config = dict(
    num_hidden_layers=15,
    hidden_size=192,
    num_attention_heads=2,
    num_key_value_heads=2,
    head_dim=96,
    intermediate_size=768,
    norm='layernorm',
    positions='learned',
    tie_word_embeddings=True,
    parallel_block=False,
    lr_head=0.00737,
    max_grad_norm=1.0,
    final_lr_fraction=0.02,
    dataset='wikipedia_en',
)
MLP neurons of a small language model. Each row is named by its layer, matrix (up: input weights) and neuron, and shows model dimensions 48-111. Each number is 50 + 15 x the weight over its row's rms, rounded and kept within 0 to 99.
Before each neuron's rows, "fires in" lists the words (lower case) most often at its 100 highest values on Wikipedia text that the model never trained on. A number after a token or word is its count.

fires in: "new" 55, "an" 9
L9.up303:42 60 51 55 63 10 68 45 30 64 75 41 43 52 25 75 57 63 29 36 56 82 48 53 70 57 36 43 49 53 60 55 86 43 27 60 37 50 63 58 45 34 27 52 20 51 64 60 58 56 37 52 74 67 60 45 56 49 51 65 68 47 35 26

fires in: "were" 31, "including" 19, "was" 16, "with" 8, "by" 6, "although" 5
L3.up232:45 41 29 47 53 26 68 66 50 58 46 15 48 49 59 45 62 54 27 34 54 66 28 46 55 29 44 58 40 45 58 40 55 57 75 45 76 55 64 54 27 43 63 50 15 28 40 45 39 58 74 61 45 52 54 64 58 56 73 66 66 25 49 49

fires in: "at" 37, "in" 15, "very" 9
L3.up352:67 17 41 52 37 41 63 56 54 79 28 67 45 87 60 15 45 57 49 50 53 62 59 28 64 35 47 48 49 53 33 49 68 68 63 54 41 78 68 62 38 32 32 56 38 27 54 54 30 40 62 26 57 42 42 65 30 51 60 55 59 37 45 36

fires in: "not" 48, "never" 18, "did" 11, "t" 9, "does" 6
L2.up206:52 38 64 55 52 52 58 62 44 52 37 55 50 96 24 30 60 53 72 53 54 63 27 39 49 39 41 38 45 68 68 54 42 33 60 25 41 94 78 52 35 63 42 72 42 56 57 58 55 44 59 48 20 64 45 49 45 52 55 56 67 53 49 17

fires in: "it" 53, "them" 13, "place" 7
L3.up723:68 43 51 37 38 43 56 56 61 64 27 82 46 47 67 55 50 80 22 47 55 42 45 17 49 25 32 66 57 69 31 54 24 59 70 46 44 32 79 40 25 62 40 61 42 71 21 40 59 44 66 62 48 40 66 36 55 52 34 99 63 57 47 48

fires in: "of" 18, "league" 16, "career" 8, "division" 6, "total" 6, "qualification" 6
L2.up308:57 25 61 54 67 57 52 71 48 62 55 62 53 46 53 14 50 55 35 57 49 56 73 26 37 37 53 35 43 72 21 25 72 61 34 39 59 48 40 60 72 46 64 39 46 58 26 38 47 68 62 58 27 48 30 47 58 49 57 53 33 33 60 29

fires in: "that" 38, "same" 21, "which" 14, "where" 9, "who" 5
L3.up386:56 28 68 27 48 45 49 41 37 41 66 75 83 51 64 68 41 61 63 74 45 83 66 53 57 35 53 55 42 42 61 60 59 00 49 36 54 46 71 42 38 46 53 68 31 37 58 40 44 50 80 50 52 91 36 27 46 28 48 45 54 26 65 46

fires in: "place" 21, "death" 15, "bronze" 13, "medal" 11, "victory" 5, "due" 4
L2.up312:38 47 57 51 74 50 70 31 40 28 66 35 49 49 34 13 59 57 56 79 52 43 42 67 60 54 37 39 48 62 43 79 27 46 48 50 48 40 27 49 65 58 48 65 47 49 55 33 48 57 51 32 25 71 42 57 76 26 68 60 67 64 24 23

fires in: "on" 31, "under" 10, "against" 6, "in" 5, "with" 5
L9.up706:49 07 40 35 38 44 30 49 43 67 24 62 77 65 39 36 51 56 45 69 49 77 38 59 62 44 43 81 59 10 39 29 64 66 42 35 37 57 36 59 51 62 69 63 42 61 42 44 60 08 54 44 60 36 63 25 52 58 37 35 50 51 45 67

fires in: "with" 48, "among" 7, "off" 6, "at" 6, "under" 5
L5.up256:96 44 48 36 60 42 42 42 17 60 40 49 59 59 71 48 62 56 55 80 61 73 45 53 70 61 30 54 53 31 31 26 69 26 57 31 50 58 55 62 57 66 39 54 42 36 34 71 61 26 65 53 50 73 38 48 84 39 30 54 46 31 71 68

fires in: "and" 35, "one" 29, "the" 5, "two" 5
L5.up564:45 22 71 35 51 46 42 68 44 61 31 78 76 61 61 62 62 51 59 70 79 60 53 46 63 40 43 84 54 24 58 55 43 74 34 28 45 78 45 58 45 61 69 26 25 66 46 48 37 52 63 47 54 59 38 70 56 38 49 58 40 21 27 72

fires in: "and" 45, "for" 21, "to" 8, "which" 4, "that" 4
L5.up483:35 28 66 54 37 61 42 65 60 45 35 52 49 53 40 40 59 59 51 46 62 69 56 47 48 34 31 38 23 47 66 57 38 77 63 28 34 85 45 45 43 44 54 40 38 25 60 40 37 55 29 48 73 70 36 74 43 44 47 53 71 18 47 36

fires in: "first" 30, "place" 18, "second" 10
L10.up496:27 19 66 72 70 47 70 19 17 58 58 50 27 63 39 43 37 56 65 45 47 56 37 55 60 57 32 39 42 55 50 56 58 55 27 23 37 20 45 44 58 59 55 26 41 66 38 50 42 62 41 34 33 54 49 59 58 45 85 53 36 56 36 53

fires in: "more" 45, "most" 33, "how" 8, "very" 7, "less" 4
L2.up496:64 41 27 35 41 68 79 50 32 67 32 34 67 53 44 34 43 59 40 30 66 80 38 65 42 33 65 47 58 75 71 51 35 40 63 55 59 43 73 40 33 60 41 46 41 28 52 51 59 90 57 64 59 46 40 21 43 59 55 81 35 22 62 30

fires in: "however" 22, "well" 8, "same" 7, "such" 5, "following" 5, "addition" 5
L9.up379:25 31 50 51 41 73 88 65 48 65 35 50 76 54 35 33 72 47 48 42 42 53 62 61 46 29 45 57 49 38 65 64 29 41 60 51 73 57 61 33 22 60 43 60 47 66 45 38 62 38 89 60 65 54 31 43 86 50 58 50 21 36 61 49

fires in: "to" 38, "by" 10, "many" 8, "several" 7, "some" 6, "for" 6
L8.up690:58 44 50 29 60 30 65 28 48 64 55 36 69 56 25 58 64 57 59 48 50 53 59 32 90 23 48 60 46 30 39 37 76 44 61 19 37 67 64 44 55 37 47 51 40 21 50 46 52 40 37 45 54 54 45 53 38 56 43 61 52 34 31 90

fires in: "from" 43, "at" 8, "with" 8, "on" 4
L10.up322:81 33 58 43 51 58 63 54 56 54 62 54 61 54 57 61 61 35 19 44 95 48 30 34 81 68 38 57 44 28 41 57 67 78 63 25 52 56 67 47 50 51 51 58 32 03 62 46 36 51 42 34 58 77 42 63 34 60 55 33 35 30 85 75

fires in: "to" 35, "by" 16, "with" 8, "as" 6, "under" 4
L10.up669:65 48 46 13 71 53 48 38 67 47 30 77 56 49 54 49 41 62 55 44 69 52 68 53 39 53 22 51 33 34 43 49 58 41 35 39 65 55 45 33 54 31 50 71 48 46 57 41 66 21 50 44 53 54 39 71 61 45 58 59 64 29 70 57

fires in: "at" 51, "atatürk" 6, "chahat" 6
L3.up377:65 46 59 53 44 42 45 51 41 67 27 74 56 74 51 49 69 54 67 61 31 64 50 40 70 55 41 50 52 47 31 48 85 40 61 41 55 72 53 54 61 51 40 37 33 10 32 70 48 37 45 43 38 63 39 63 55 48 57 44 62 39 58 54

fires in: "next" 16, "following" 15, "development" 14, "this" 13, "addition" 7, "initial" 5
L2.up238:48 56 48 50 82 53 53 68 49 48 48 52 60 73 48 41 71 64 28 46 91 43 55 55 58 43 42 46 55 41 46 56 34 54 53 26 51 36 59 63 10 82 44 48 36 53 31 32 53 49 75 56 66 59 57 52 76 47 41 59 30 30 58 30

fires in: "his" 67, "her" 21, "their" 8
L5.up273:31 58 74 43 63 39 70 51 45 58 64 64 64 75 51 53 77 49 37 73 56 45 29 59 40 49 47 57 42 47 23 40 40 31 32 51 30 62 25 58 48 40 48 50 23 52 53 46 46 20 68 48 69 79 40 67 68 32 67 42 26 52 44 47

fires in: "year" 32, "years" 27, "war" 12, "act" 10, "time" 10
L2.up281:36 60 79 43 09 62 42 53 46 36 58 80 57 50 46 28 49 56 50 49 60 77 32 48 43 53 40 60 57 70 42 49 74 50 51 24 46 73 46 64 49 36 38 47 34 63 32 49 28 57 62 46 48 45 49 60 54 44 72 61 76 43 44 27

fires in: "an" 63, "the" 6
L12.up118:52 37 65 51 27 37 54 62 51 73 29 67 10 75 52 53 54 64 49 52 40 36 54 41 60 46 59 50 47 69 39 66 26 46 17 34 55 23 58 32 37 36 30 20 49 22 52 60 76 18 45 60 70 62 58 48 63 47 54 51 28 42 52 36

fires in: "he" 13, "first" 11, "to" 10, "in" 9, "heber" 8, "helophis" 6
L9.up725:56 25 47 52 52 27 46 31 48 64 47 49 36 52 57 47 35 57 54 67 43 49 66 53 40 59 46 52 34 21 48 60 59 27 55 31 41 38 60 26 32 48 44 64 60 58 44 55 61 50 50 58 43 53 68 38 34 39 24 59 01 23 34 37

fires in: "years" 21, "year" 19, "season" 11, "term" 6, "date" 6, "type" 5
L5.up612:74 74 46 31 31 67 31 40 45 26 32 61 48 62 49 54 70 58 42 32 46 55 57 28 76 51 37 47 39 70 47 65 36 28 59 38 49 39 54 75 53 51 68 31 25 68 48 36 39 63 21 48 54 51 56 68 24 65 64 54 34 34 63 42

fires in: "on" 83
L11.up498:79 55 56 32 40 34 57 06 28 29 56 39 77 29 53 56 77 47 40 46 67 59 46 31 77 47 21 46 24 26 38 78 50 58 46 56 43 45 85 53 31 80 43 33 23 46 45 31 55 49 45 62 63 29 61 48 42 50 61 46 60 61 59 64

fires in: "i" 16, "said" 12, "that" 11, "think" 4, "how" 4, "saying" 4
L9.up579:69 33 71 35 13 35 69 62 48 58 50 36 63 46 73 60 47 82 46 74 58 64 62 36 56 48 68 51 36 34 29 60 34 50 59 32 42 62 58 64 29 54 13 54 38 56 35 65 17 68 47 52 58 47 61 70 42 63 42 72 66 44 61 28

fires in: "but" 64, "making" 6, "did" 4, "although" 4
L8.up675:50 31 40 46 34 51 74 65 55 60 49 69 41 62 45 51 53 67 48 73 69 48 69 46 56 56 32 77 57 44 62 50 26 53 64 38 61 41 94 49 48 49 70 71 38 32 31 37 47 41 54 60 30 56 51 55 34 60 49 32 58 69 60 68

fires in: "of" 29, "the" 27, "in" 4
L11.up443:34 56 64 21 61 65 63 35 37 66 48 41 34 56 68 90 49 49 52 44 57 36 56 61 39 70 46 68 39 49 58 48 36 56 31 42 51 32 66 61 27 55 41 21 63 36 51 52 47 78 68 58 60 40 43 33 54 35 44 45 21 53 48 35

fires in: "as" 50, "hold" 5, "an" 5
L5.up277:82 49 68 37 32 51 60 55 56 62 31 64 55 62 64 36 49 45 50 70 52 56 39 42 40 55 57 36 53 25 43 52 30 81 32 58 62 33 69 29 36 66 19 51 62 51 47 38 70 42 06 34 61 66 34 60 42 67 53 45 50 34 77 40

fires in: "who" 31, "which" 16, "built" 4, "installed" 4
L3.up758:68 39 38 36 42 57 68 50 59 59 33 43 54 41 24 65 42 58 58 55 44 69 51 57 55 57 30 56 43 48 38 67 40 68 42 29 56 27 73 48 28 50 59 54 49 39 33 37 48 70 22 54 39 62 41 42 33 39 43 76 38 40 45 64

fires in: "every" 19, "for" 12, "as" 9, "or" 8, "at" 6
L3.up173:55 23 59 49 49 61 99 38 52 42 33 67 45 47 72 36 60 41 44 63 93 62 73 36 63 64 31 51 44 40 52 40 46 68 52 36 22 39 79 67 49 55 38 53 36 41 57 47 54 61 32 29 53 68 32 52 48 40 46 55 44 42 49 37

fires in: "one" 20, "as" 16, "a" 14, "to" 14, "an" 13
L5.up513:81 29 28 46 55 41 56 50 50 52 12 27 75 62 67 77 47 43 55 26 38 65 68 46 52 36 38 68 65 64 47 51 60 20 44 50 54 74 59 39 31 52 34 51 42 60 43 63 55 44 45 64 61 43 49 29 63 60 62 70 51 28 41 50

fires in: "by" 72
L5.up428:54 50 47 22 49 52 46 53 48 66 30 41 65 60 65 80 65 53 50 71 53 60 24 24 64 83 36 70 30 29 26 48 52 36 58 42 29 56 41 60 51 53 37 27 27 30 40 51 82 51 71 44 41 56 45 66 30 65 50 63 27 42 54 44

fires in: "for" 30, "to" 28, "help" 7
L10.up217:60 27 40 19 50 49 75 30 52 33 52 63 44 75 47 59 48 44 36 60 81 38 39 41 67 46 51 45 50 36 38 34 54 51 41 60 24 44 75 31 49 41 51 35 21 31 57 44 43 44 39 49 59 39 54 29 23 42 11 55 48 82 39 38

fires in: "at" 92
L12.up244:68 38 69 29 43 24 46 52 22 69 41 41 57 73 52 55 63 63 53 73 59 73 47 45 83 41 31 30 29 27 27 56 59 27 38 40 47 68 71 57 51 53 47 34 35 46 46 75 59 36 68 52 67 61 40 47 64 31 36 50 48 50 59 44

fires in: "video" 17, "music" 11, "stadium" 11, "qualification" 6, "goal" 5, "decision" 4
L2.up698:71 47 65 67 65 46 39 61 59 49 69 25 56 95 58 34 61 68 32 36 59 43 57 20 50 54 45 34 47 47 52 53 29 46 36 50 55 36 49 44 55 49 36 39 56 49 35 49 45 22 47 56 45 78 49 23 52 70 15 53 56 72 51 64

fires in: "it" 36, "is" 30, "as" 10, "became" 4
L3.up266:75 21 41 25 36 38 65 51 54 66 44 61 38 37 61 47 52 56 41 39 48 66 50 64 69 53 41 65 61 36 69 39 55 28 41 55 42 36 59 38 35 47 46 67 21 25 26 48 50 91 68 53 59 57 42 66 36 41 43 89 43 50 59 66

fires in: "for" 22, "as" 15, "takes" 6, "under" 6, "without" 5, "into" 5
L10.up216:66 35 46 12 76 70 73 16 50 38 62 54 67 42 49 44 50 41 51 64 59 86 69 44 70 25 56 24 32 33 62 58 77 51 29 28 62 51 79 51 24 52 55 54 25 35 76 67 41 51 53 56 63 50 46 59 72 50 51 49 50 31 44 48

fires in: "on" 98
L10.up194:63 41 49 39 46 30 85 28 50 49 52 48 42 73 49 31 53 31 25 46 50 46 30 42 55 74 71 50 44 32 66 72 46 47 24 28 38 68 46 42 66 60 57 28 38 61 47 56 49 38 28 48 56 52 53 34 59 55 50 66 46 63 52 54

fires in: "as" 30, "on" 12, "died" 10, "his" 7, "a" 7, "in" 5
L10.up595:48 28 67 53 22 24 53 25 42 51 44 57 72 68 52 66 49 61 44 44 55 67 50 29 65 55 50 52 47 65 50 48 49 54 46 49 53 65 64 62 28 45 42 37 30 63 49 30 49 45 33 49 50 65 55 51 53 61 27 69 61 51 55 23

fires in: "m" 20, "ft" 19, "cm" 12, "sq" 5, "km" 5, "km2" 5
L3.up516:51 58 46 56 23 64 47 33 48 32 65 63 54 49 62 63 33 76 32 52 45 76 34 63 63 48 49 68 54 46 56 79 32 33 62 64 58 52 56 60 21 66 47 42 03 57 42 41 47 41 63 51 47 61 55 51 55 43 71 50 44 16 39 48

fires in: "on" 44, "by" 19, "with" 10, "at" 8, "bydo" 5
L5.up158:72 45 52 36 49 22 52 46 58 50 57 46 49 68 63 49 84 33 73 58 60 62 46 50 84 35 33 28 47 30 88 29 68 42 35 30 40 89 50 45 48 61 34 44 25 30 63 48 46 56 59 41 56 43 33 34 51 51 43 55 34 39 50 55

fires in: "it" 56, "this" 28, "that" 5, "same" 5, "which" 4
L11.up755:32 34 58 33 32 56 72 39 26 52 63 55 74 64 81 52 33 79 62 42 63 54 24 41 29 55 26 69 31 45 61 65 07 48 34 51 68 41 58 65 39 72 40 54 55 25 28 26 42 45 87 56 21 67 49 35 43 35 28 64 49 40 60 40

fires in: "it" 53, "there" 15, "one" 4, "some" 4, "this" 4
L5.up346:21 30 26 47 47 29 61 20 28 38 37 53 87 53 31 49 79 63 59 35 40 78 56 47 63 47 42 71 61 54 73 48 60 47 38 42 55 51 51 74 32 88 44 49 12 56 41 47 46 45 34 57 37 45 53 13 45 39 60 47 58 50 42 57

fires in: "the" 47, "to" 19, "their" 6, "and" 5, "as" 5
L10.up392:58 47 83 21 16 51 93 22 54 45 41 76 60 76 53 65 65 52 30 59 62 61 43 50 42 54 28 82 47 28 28 37 38 43 46 21 40 60 84 60 33 52 57 47 41 46 60 61 31 30 68 47 84 54 59 17 61 23 29 39 50 29 28 52

fires in: "with" 47, "of" 23, "by" 10
L11.up209:41 52 46 44 34 55 38 44 55 41 70 58 76 51 70 37 64 49 55 61 65 66 27 46 57 54 19 67 61 33 30 56 58 52 55 50 36 46 67 55 35 47 30 35 50 49 14 55 50 54 77 34 54 67 63 39 73 45 38 60 24 75 67 53

fires in: "due" 21, "on" 16, "according" 9, "wikipedia" 7, "2016" 5, "2008" 5
L2.up273:53 53 45 67 74 18 33 45 56 39 78 15 59 48 52 65 56 57 51 21 34 71 51 39 73 42 40 46 44 72 47 56 60 55 30 48 71 43 58 78 25 37 49 63 44 48 29 64 76 70 54 41 52 76 55 31 61 53 56 42 68 69 36 19

fires in: "not" 38, "elected" 14, "t" 10, "named" 4
L8.up309:18 22 54 71 36 35 57 29 48 25 44 65 36 88 57 39 25 55 31 61 69 61 60 53 54 39 37 50 15 60 76 56 42 66 45 23 33 47 48 68 50 47 47 48 46 46 57 32 47 20 58 54 43 79 51 60 50 45 55 54 72 33 49 31

fires in: "who" 45, "by" 32, "among" 11
L2.up424:74 23 59 25 41 64 47 59 49 64 32 08 49 60 49 30 33 40 55 70 40 66 39 60 77 50 45 75 43 26 47 49 34 73 40 29 66 55 60 50 60 58 65 47 29 46 48 71 44 44 41 66 52 81 42 46 61 64 52 61 30 47 55 58

fires in: "in" 49, "to" 9
L12.up302:47 60 50 58 51 40 67 52 52 49 65 50 41 82 59 48 44 44 69 33 79 62 43 56 45 49 36 67 40 44 47 36 45 34 63 58 26 29 91 64 42 63 35 62 23 44 61 66 35 43 51 47 52 43 35 32 58 50 42 70 25 51 55 41

fires in: "it" 96
L8.up527:27 36 45 55 29 54 68 62 53 38 44 63 35 51 60 37 51 82 79 71 68 71 35 41 45 31 53 68 41 60 48 57 31 72 75 39 52 62 53 43 38 71 51 38 36 22 53 31 25 45 59 36 64 32 59 67 52 36 22 79 48 23 51 12

fires in: "it" 39, "he" 34
L12.up516:17 39 39 56 25 47 74 54 61 53 37 14 46 63 46 64 59 66 72 47 56 56 42 39 45 44 59 66 61 37 53 64 26 41 18 42 58 67 23 48 41 84 66 63 50 53 55 48 60 65 42 58 57 37 71 40 40 19 34 58 54 52 59 25

fires in: "and" 22, "t" 13, "of" 11, "its" 8, "to" 8
L10.up668:64 40 50 56 39 32 55 31 44 47 18 53 47 62 36 67 60 65 49 43 60 79 31 65 56 27 33 65 36 25 61 61 42 50 29 19 12 88 90 56 58 70 60 65 12 59 56 37 48 44 60 24 44 34 42 68 45 42 30 66 49 36 31 37

fires in: "said" 17, "announced" 10, "stating" 8, "noted" 8, "saying" 5, "reported" 5
L2.up186:93 32 71 56 20 54 61 58 48 47 86 31 22 70 53 32 63 65 46 50 54 41 54 53 66 51 46 16 48 43 34 63 43 66 65 48 34 64 52 38 48 48 57 59 11 41 43 31 28 36 77 38 50 62 56 70 48 68 77 62 67 41 35 36

fires in: "born" 28, "in" 22, "place" 11, "is" 8, "american" 4, "was" 4
L5.up611:39 32 58 55 37 57 74 31 57 72 36 38 58 36 78 51 45 51 65 56 68 57 35 59 41 63 39 60 57 24 59 44 60 59 29 40 58 28 29 69 51 57 49 34 67 45 32 60 84 45 25 51 55 74 47 37 68 59 55 60 85 39 61 57

fires in: "to" 15, "up" 14, "north" 12, "all" 8, "for" 8, "south" 5
L8.up316:58 28 61 08 55 15 44 67 58 51 30 27 59 60 57 49 26 54 37 65 60 73 28 57 69 46 44 66 38 16 43 64 59 35 51 32 38 54 67 62 23 43 46 45 31 58 40 45 41 62 65 53 62 48 24 33 52 59 26 37 34 28 43 70

fires in: "and" 26, "by" 22, "including" 17, "for" 13, "at" 12
L3.up600:88 39 54 46 12 47 47 55 48 58 46 49 51 47 55 46 49 50 61 55 32 62 54 62 66 47 53 27 63 31 81 51 82 51 54 44 33 57 77 54 53 56 74 38 36 18 41 51 45 42 60 53 56 54 50 50 37 45 51 41 46 33 52 54

fires in: "until" 16, "for" 11, "before" 8, "as" 8, "21" 4, "13" 4
L5.up243:37 45 62 46 55 41 61 63 48 27 41 61 47 67 99 55 59 49 45 63 66 51 26 55 76 39 42 61 59 52 39 35 71 56 52 42 36 73 43 53 69 52 77 32 36 22 58 47 48 74 67 34 40 90 39 75 47 66 54 63 46 67 61 23

fires in: "was" 28, "the" 24, "is" 14, "1" 8, "cd" 5
L3.up137:47 32 58 52 59 55 60 63 43 49 48 31 44 62 54 63 52 41 27 48 52 36 48 48 46 56 34 67 53 47 34 35 52 19 52 41 45 57 67 38 50 45 35 53 53 70 25 77 54 41 56 50 53 65 48 50 56 62 51 42 34 33 79 39

fires in: "there" 33, "pre" 8, "prior" 7, "presley" 7
L2.up743:41 46 65 60 30 34 63 59 50 52 30 49 60 61 22 73 40 46 65 43 50 63 54 44 60 35 51 31 72 33 32 52 63 60 51 35 73 67 51 49 30 66 28 43 39 55 41 39 66 69 57 42 58 42 38 27 47 66 45 68 66 51 52 73

fires in: "al" 23, "de" 21, "el" 14, "elbrus" 4
L5.up674:46 63 44 47 48 37 37 74 45 95 28 51 89 27 53 58 51 47 38 63 47 53 43 33 54 61 45 46 60 40 50 21 49 26 74 40 30 90 46 35 55 30 55 52 54 53 57 55 62 39 34 53 87 72 55 44 38 60 43 51 26 56 39 71

fires in: "of" 25, "was" 18, "been" 10, "not" 8, "is" 5
L10.up142:58 32 51 45 48 24 66 64 37 70 86 45 44 50 53 47 58 36 61 53 60 46 17 55 23 53 68 56 49 55 41 40 50 55 23 48 40 84 72 67 50 64 35 43 58 65 51 67 48 64 40 60 53 56 22 45 56 45 68 57 42 55 79 75

fires in: "as" 55, "42" 7, "appointed" 5
L3.up84:60 14 60 31 34 25 68 31 39 54 54 52 44 37 50 58 62 41 63 52 58 71 30 52 42 48 48 41 63 59 51 55 51 65 59 50 51 28 50 53 62 42 34 58 48 34 55 92 62 79 58 57 38 40 43 73 29 56 44 78 45 33 49 51

fires in: "from" 18, "in" 12, "for" 8, "overall" 8, "representing" 5
L3.up135:60 06 53 42 59 45 68 40 39 51 47 59 67 52 46 63 65 38 53 23 23 73 13 50 65 56 55 36 51 53 25 41 74 28 33 65 45 41 47 50 48 52 99 45 61 42 66 59 53 47 49 44 39 62 32 25 42 51 45 36 61 43 41 34

fires in: "there" 33, "as" 20, "to" 10, "at" 8, "by" 7, "tells" 5
L5.up162:49 31 25 19 55 53 30 40 54 37 23 59 46 43 45 41 57 41 48 70 73 76 60 29 77 57 35 50 30 49 45 40 50 77 37 17 36 43 54 46 49 39 39 49 40 33 32 45 58 44 51 63 60 62 55 30 45 53 61 54 77 22 62 22

fires in: "did" 21, "may" 18, "can" 11, "does" 6, "doesn" 5
L2.up735:44 61 25 55 41 68 66 40 56 60 73 64 42 75 44 20 64 61 34 37 55 51 54 24 62 33 39 47 41 71 39 15 37 63 65 48 53 72 65 47 30 39 28 69 40 38 35 59 79 68 51 57 69 58 66 36 72 79 71 78 74 61 43 38

fires in: "at" 84, "reached" 5
L2.up199:64 47 44 26 54 61 50 56 51 62 39 85 41 41 57 12 70 45 50 62 30 82 50 51 63 49 33 57 46 46 49 48 78 53 49 51 29 68 46 62 29 42 76 62 24 03 40 46 46 32 57 53 18 49 46 75 48 30 65 48 57 50 46 40

fires in: "he" 39, "and" 23, "heart" 4
L8.up12:50 24 32 39 30 70 51 36 46 78 37 75 43 47 46 60 47 78 54 44 59 77 41 57 37 38 55 55 69 43 43 54 37 41 67 34 48 54 52 50 37 55 62 71 40 31 39 31 44 31 55 88 94 31 53 52 65 14 54 55 66 49 76 66

fires in: "to" 27, "of" 14, "from" 5, "the" 5, "for" 5
L11.up533:60 27 41 36 65 40 61 65 58 48 86 32 52 60 52 45 47 63 47 62 38 81 27 40 73 49 55 41 57 21 55 46 68 33 78 60 56 52 42 50 40 55 42 55 52 62 46 63 46 37 67 43 61 44 39 28 56 49 69 49 42 59 31 57

fires in: "the" 53, "of" 11, "to" 9, "by" 6
L9.up333:57 40 58 60 49 30 56 34 61 45 43 54 79 61 49 68 57 43 76 55 53 37 49 49 66 49 42 47 44 33 28 27 38 38 62 53 34 55 79 41 31 36 68 48 44 36 61 44 51 43 49 32 38 43 31 52 65 50 35 52 58 29 31 40

fires in: "born" 35, "based" 7, "working" 4, "voiced" 4
L9.up639:61 54 60 57 51 46 63 58 46 68 59 65 68 36 82 27 40 75 32 49 35 57 53 71 94 53 05 44 66 46 63 38 42 48 37 33 44 39 40 67 72 86 37 25 61 25 38 33 56 47 51 55 49 70 40 32 65 56 41 50 86 34 46 42

fires in: "with" 53, "s" 6, "to" 5, "various" 4
L9.up488:60 41 51 26 49 74 57 36 35 48 61 44 74 45 12 56 55 42 28 62 70 48 66 32 49 41 40 30 55 49 33 48 59 52 32 23 37 35 58 57 35 72 49 36 31 37 60 55 72 08 72 66 44 48 27 20 63 55 56 26 52 52 59 62

fires in: "this" 46, "there" 16, "it" 13, "what" 12, "that" 8
L3.up558:70 37 54 51 18 57 42 90 51 48 31 63 53 57 61 60 38 65 35 59 36 66 59 65 39 24 58 63 49 56 37 54 40 10 44 58 50 43 82 43 37 64 36 39 59 34 53 27 52 62 53 38 57 58 48 57 45 36 37 75 39 19 51 30

fires in: "between" 14, "following" 13, "to" 8, "on" 8, "among" 7, "as" 7
L3.up554:72 52 69 47 40 39 57 46 49 51 39 50 59 64 60 49 34 60 72 58 70 63 53 71 52 46 61 61 54 24 04 57 80 54 38 41 50 36 54 51 24 52 57 38 45 44 52 21 45 34 54 53 59 61 50 78 56 51 18 59 48 23 38 48

fires in: "been" 19, "re" 14, "also" 14, "not" 9, "m" 6
L8.up380:30 33 44 67 57 39 65 68 29 65 37 44 28 65 33 32 33 66 67 42 27 34 39 58 43 55 48 55 17 50 69 34 24 42 54 29 32 62 61 84 33 46 26 53 58 46 52 77 56 55 68 43 69 68 52 44 54 60 35 59 26 20 60 37

fires in: "this" 20, "and" 17, "it" 13, "or" 7, "to" 5
L9.up460:56 62 44 26 32 53 53 59 48 59 40 50 65 61 61 58 52 74 35 81 61 54 41 56 50 41 42 61 27 20 46 56 30 40 42 44 66 49 64 53 40 41 48 65 28 50 55 35 53 37 78 43 63 53 42 54 32 32 34 60 52 44 50 48

fires in: "an" 62, "of" 6
L10.up243:63 24 52 37 59 35 54 40 41 41 57 60 74 52 41 56 79 47 44 34 48 63 50 53 49 55 24 69 36 62 62 50 53 33 46 54 30 38 66 45 41 63 36 47 67 56 55 67 58 61 54 48 54 72 33 28 85 14 38 58 53 59 57 39

fires in: "final" 30, "first" 16, "record" 11, "following" 5
L2.up360:78 15 68 53 50 67 51 65 43 58 50 22 31 66 45 29 49 59 32 54 56 29 58 56 51 47 50 48 57 53 46 40 60 55 58 56 64 75 77 79 35 52 46 77 42 37 69 40 41 39 51 26 54 67 35 55 55 41 63 48 39 42 55 34

fires in: "first" 24, "s" 15, "home" 9, "town" 5, "an" 4, "one" 4
L5.up219:68 26 44 34 58 58 45 52 39 50 79 34 57 49 41 54 36 49 35 19 40 44 40 38 54 39 25 43 49 30 74 45 50 40 65 62 43 42 41 66 56 77 38 44 57 53 57 45 47 90 44 97 42 72 33 39 57 24 38 42 24 38 53 52